Part of a small language model's weights: vocabulary 2929, biases.
MLP neurons of a small language model. Each row is named by its layer, matrix (down: output weights) and neuron, and shows model dimensions 16-111. Each number is 128 + 32 x the weight over its row's rms, rounded and kept within 0 to 255. Numbers have three digits each. A neuron's up and down rows have the sign that makes its largest values positive.
A block is one neuron, or neurons of one layer that tend to fire together. After each block is what it responds to, as a language model described it from the Wikipedia text at the highest values.

L4.down104:148128156049105105092131188136108111107141103163127122107186129127095091177170197132127096110118131147131163142106083123150134146190127121124115151156141128160128140116158110140136165069135078117150105108138149115112147094141160130098125135144164106126120157090150095094139135186172144143
L4.down114:149144130100103155123118117085169180160144119191168095112177111161161172105184154135109120190130106093165132192086084172097143129115137173129134176132120137095114151091102134123049165101141141185103135170114070126136109116051138157134158143202124110110102162097181113160103133151132167137
L4.down119:143105091111062104131142175097098085154134100163140138103115100141112112162146109167096183145165215061071169111162114124131116091110135102107124108160175202152125187112157132130120122118119044171160133114138146132149134136123055133104131148111111078139125126125174090126120072129186159181
L4.down139:090142129111105135105146151171123144137101143112159160152157108062112135072156083086071140057102172102126152104140124093081110173134147190095104035199168112126122144177130109146140101113070123091106167105122130081079120172116084112130133143125174108087160045086088059079184100129144157116
L4.down198:113125131089151139102128151108091185126195135143122103103099092120124142069099120114134096127111137135145065098107126123164195196118097140184111102102089153178156157128096138130068091086138114134121111140119149153100078152142082083162098114139110172128134117126105106157114147148106124185
L4.down265:101169097092082186030115088136114138168110095155157115127132099160147098197159130118141057132093138142160146122153108137094097138183181096155120112099145105130130162166100059090134091063119108109144197116131156058136149109082142099118076107144081104105106145083100052118136142122115075165
L4.down381:108142130110107117131143135145105199106106123227103161127164093107155118161137155126132107153117107141088116142068142103090149215118147095084193132163121137112141108076055109146145147162121096126137047116116107093152144115125161162128128153118119111165124212155080088143124171184130127174
L4.down424:187082116096075110115151114090168157147138106129130098141111115105100126134097113108111125129116145169070155123108136126113128095145179131051125109128057142158072140097119078093108108111155136086098153111161086138143133079112105114113133153148110116143086130125075159133109125094164114088
Description: Copula after article subjects. Fires on the linking verb right after a subject in a definition or description, mostly is, was, became, as in Wikipedia leads like "(born 1968) is a…" or "Kilnsea is a village…".

L5.down13:123148224117112172135135136150105098163125045112163126128077120101088105123109097129100116158149102140131141110186076102140114098117089120093039113095133087117107117164157147181110181079193096173122175138135116131163167117129126157134135120081122121167054106132167185131088137140140143108
L5.down77:070227165107147079144160104079117160162151124137129084147110133146115107116121109106125155096154165129065162100126130148077162165138126110135086156129109104156146104149143126109171164135130119106100100133110220131160088120136169157085171139110116183137179091154111119091059140154151165114
L5.down103:201140119119115107195123103113144111124097116200134114066090137071183153124126139134125158106056116162090141131152196098140127105107152139086081128097166086157073155086125103157129148166123070162148099123151125096191122097090119104126120199165172151198089115170168140144122153173195107111
L5.down222:182138118139115081064100127060119161124133161102133136223104169154140172098100101152186115122141166128124166172066149085139087104100188138180130066210036069119116112134127122111121152122173176159100106123121124152122104094122134108155112146133127089171142114109095133136121153137117144073
L5.down266:132160131121117161158139191071141108124146180109163182064147105156158149143108065145115137081078143070136082135149162158079134092126145059170154164118147099148112127110118106145210134110091131085058073124091122141206106143105171132134173156122118194104111159137144082132090154104132132166
L5.down312:147195158141074170170144160104133108155041067133090120117199111112170085132137162113155101133119101149107118080122182141112137165123113129135150057148115123106147106129192096147067118075152142108083081141142117085149104142122067160163114171121173174132057171145144118131107151132117122122
L5.down329:130144110096143138136177165143159088174126152156078076138120201141136107131112090142194153112133124043192097164140143099075177125138153101121123132122132127105144137137095077160112107180113108156128164109138127108153166135105178111118128081161085170134109099136099103108056104097135131100
L5.down409:100158134146115091166093111127145123141108186152162135102094116089056052108171143208157119098097129175155131097038147130148109151132142120128114146112037148130136098129112145131161100136118096115103068078132177091156066131143201097133094160114107101128071125152150178121119164095127165129
Description: Years in dates. The final token of a year in a date, especially after sentence-opening In, a month, or a day, e.g. In 1922, October 10, 2016, mid-1980s.

L6.down214:122115155144077134094118162122189140089102129144098116105147121144087148151116186143133149103135112160052134125130180115118168105101141085146094180129114125178087086119137103093143074186113066172112101148093129126108125192131182108137099085131108070142140183086130132116135084142107146118
Description: Verb after person subject. Verbs like was, is, joined right after a person's name or pronoun in biographies, plus table separators following a person's name.

L4.down40:109103097154154159158162074113131023155043141129127091122115113128133098102117121106133122177192169186118148180087131138124129108105172165133112101110198133133122174100192112157126106152148116135113079068169137135159063134096138105131121153208200130085138160077149110137134093109152142104
L4.down79:039096088090097141127115144080115122175136129116175182130111126125069108154105147164138087137204145150129118154076126062112117051103144158150162143070077082111144165088132149111117096098124122144165165128097172130116165108186098156195122138142052089130145181122132095159139168114158115137
L4.down149:156068154086128098161090142072143179120145164168142073105069091113165154146160093136071128187157154166123134137119089181075134079070172109095135170112156128161111189140057125079124137122178123147119139148172127154157186086124102141111158163123063127143153154154106165081131109162117132105
L4.down172:170131128110123132125161134138149104098080105174122132112153151122140117142093102127151111147169159113156116190175159130109123106108090120153171144138136143163096131134150108076138103055137170123161099152075139122116145107139155196139145179132087139161070172131200145155140150116156091108
L4.down262:144104098192170184052112122088114094085172067142139160147168140120099101130095122103076176152145086076051163070173122121097079082128093118110077101093142128159118172059136090136073156152160121154126064086052096100160123127129072082114098145138106082143120101166103100087115153128165147108
L4.down302:151102118160139133136175138131174134106149171139118083136162130071130135145138161133110162146163123190102152042105170157153146171105154097071156136099131085094111109111101081117104084089161083162141075136092082176171102115074142117057149167146171124140165120143132169121186175069084155134
L4.down320:128142086182127129157175154131204161139073154096129074124143107127161087202156126112121091125068063111061153116121146133148130182136145117146128147152111129099097134137129129139158124061125101158125120152088099100159169131100155186094129135121190128119100095153095132149130149124087138174
L4.down322:149128145108081079137089099076125129150142094073141080114069126097162154159086086098143138155189121151197196125123090052140133094154093074134118194075128124112137114134143148114188136133139141129154124151115116140122171120121199097155121151103074119111112145140118150136119135142099098164
Description: Forms of "be". Forms of the verb "be" (is, was, were, be) right after a subject pronoun, relative pronoun, or name, such as "he was", "who was", "it is".

L6.down85:075120096143071134132132145090207128129097146056143135099146129150147134109157175121127134150101136143137098158088094143169141122132119099102150145093144119130150111101153108112141124150148077132099085162121128096115060148176119137101071107070197079152092082160119144146146148116155123154
Description: Copula after subject. Mostly is/was/were/who right after a sentence's subject, especially "(born 1995) is" in biography openers; also inner letters of A-names (Ahrar, Aztec).

L4.down17:118123163130097167087165103077080146107097036115090104113135191137117112090105085180144112179072102147174157110137129107118124175095208122153161119122083101090089147125143050071119117179165137134087138157096107141175122153082112132123115101142126107083150131188166093122144148207142106132
L4.down36:098097105098180093122123099159137104163137104116106190150121144146131113144162183157137103091092115153135157140056190073120094202147106152077103123114105120111153107115132134116123107162109115117094161154122101115159127145135122081147092089129102104137136155175095102169136126087136184142
L4.down77:171059103125135118159124092109085066099147153166150174153095160174124121127091118096167128093159087040125132103186164175115118135137102129123144112130140100129074227153148172129188153111099060167147128076105092107124121182137116126076156099065109092115210117117145128131117123132124173070
L4.down89:106133096103102064126177125161138099106164156118130090086094108170119106197180111154137135133177155074157150149083116136086111070121136141124182136126118142117074141062123123138186109119105149154128153124087146139091139058156139107138145118130138089126142110165108143130165096095135134134
L4.down138:085132082058155127113076096132105190106185106140110132119098094141100155159142118192111167116117093169169125169125125103158156139163144118115134114133133125104105101126051115086101158101092144113164160109117157147073111112097106142081064132094159066084151123117145086149129152097162086104
L4.down205:125202063121207136113129093119135114107103143113146131129121121098171059145176117060117090155106127121115124139121123132116169126175134187150120141215137111177163147100167174155125117152170139124108116091091206139165116130115155115103097078104188119046114113104119114095188104105145165129
L4.down293:130169129156105145138122164131165084130081173116170158150125129052144115125181181150119149082142108129139155093082145076143132114114107069119164143118151104147141134114145123138078117163146081149110112114073108143143135088111132117105102114106104120150150143069084120140115059112115130115
L4.down422:152079116106095166123162131114185118154128167162153182185126155132113150118147085126100153051148132156137093195102186150094182066170075103114142115093147145107163190129184096091154126137120110143164116114116131162191110163174141140118158116134157118067110085148144096124133179039133162102
Description: Year final digits. Final digit or piece of a year in narrative dates, especially after "In", as in "In 1931", "in 2005", "1962–74".

L5.down67:122102145136123174099093145150123117177129096151037100119060081174169143088181107086091133142141177093112072118103168140164126146095144146162066151123128107142099130151098155135131134161139132098148083126142182103128095109106148114104134091127157109096136097125124075147122148145130125109
L5.down91:100134115137145098144069110090124177093168145118128165184087098167075095101154119104097168179098164148157066132121150144087139114118106101044111129194143155153178130094138170146105067138150111157128126145189131103126112043129146124152122116145093121121131147072106168133131086147094105121
L5.down197:152125132122122070134121118111173113141135139206066098139171104198155120153105153155146111070130072083144156111091069139151118128106156158103176121115122091112095110125147145139134145126144151110147156133090146081144121091172109099148109105156152131134115140112127065164128135056093075153
L5.down253:097131152085076100128137124152077159053152137101157049131117172110022075112085131098150166183122115182174132119165117102078131146170116130076088121147065074061109163181125139121173152152136127168106093159126131131101117141109111126173113126127097155125100091192085160119151118108125149144
L5.down333:148162099136032062155172109064157139082106156143151121150131141137094161127106104136110141127124185137151137177138128139191155202114049216155139117138143160114096117094166078168119150141134129174095068153136106138151166105099126156131089170161111098141156097135145093144164101149157136128
L5.down364:136102130188135097103114082129079130122071128134167141151121067113185133107148154144111129195110148153104148084084222090162184141153144075174076106066110138125096181090082103175216156153078136152095164118155111143156080097112138107189136112097164152131136123132120078134186100123131101118
L5.down375:141152102158149132100092148133146086101123181125157073113102165135108156106164156104121154103115127123094179086123170194116114126135122127195108172185138183097174140096060092108117147173150239125158158076134119142164114140148138210091172168075115095139115120158088078118166125113107175132
L5.down447:202124099138236105098161090054100105123099112118096140164111146136126131143122091088162133161103117088095068138130120190115141087098112155151122128148128118140148098153125115083140097122147118128157052092136101157151129175135101185068137128115130159170158213095093140113185164168163122127
Description: Bio opening predicate words. Words right after a biography's subject, chiefly "a"/"an" after "(born …) is/was", plus "was", "he", "also" in career narratives.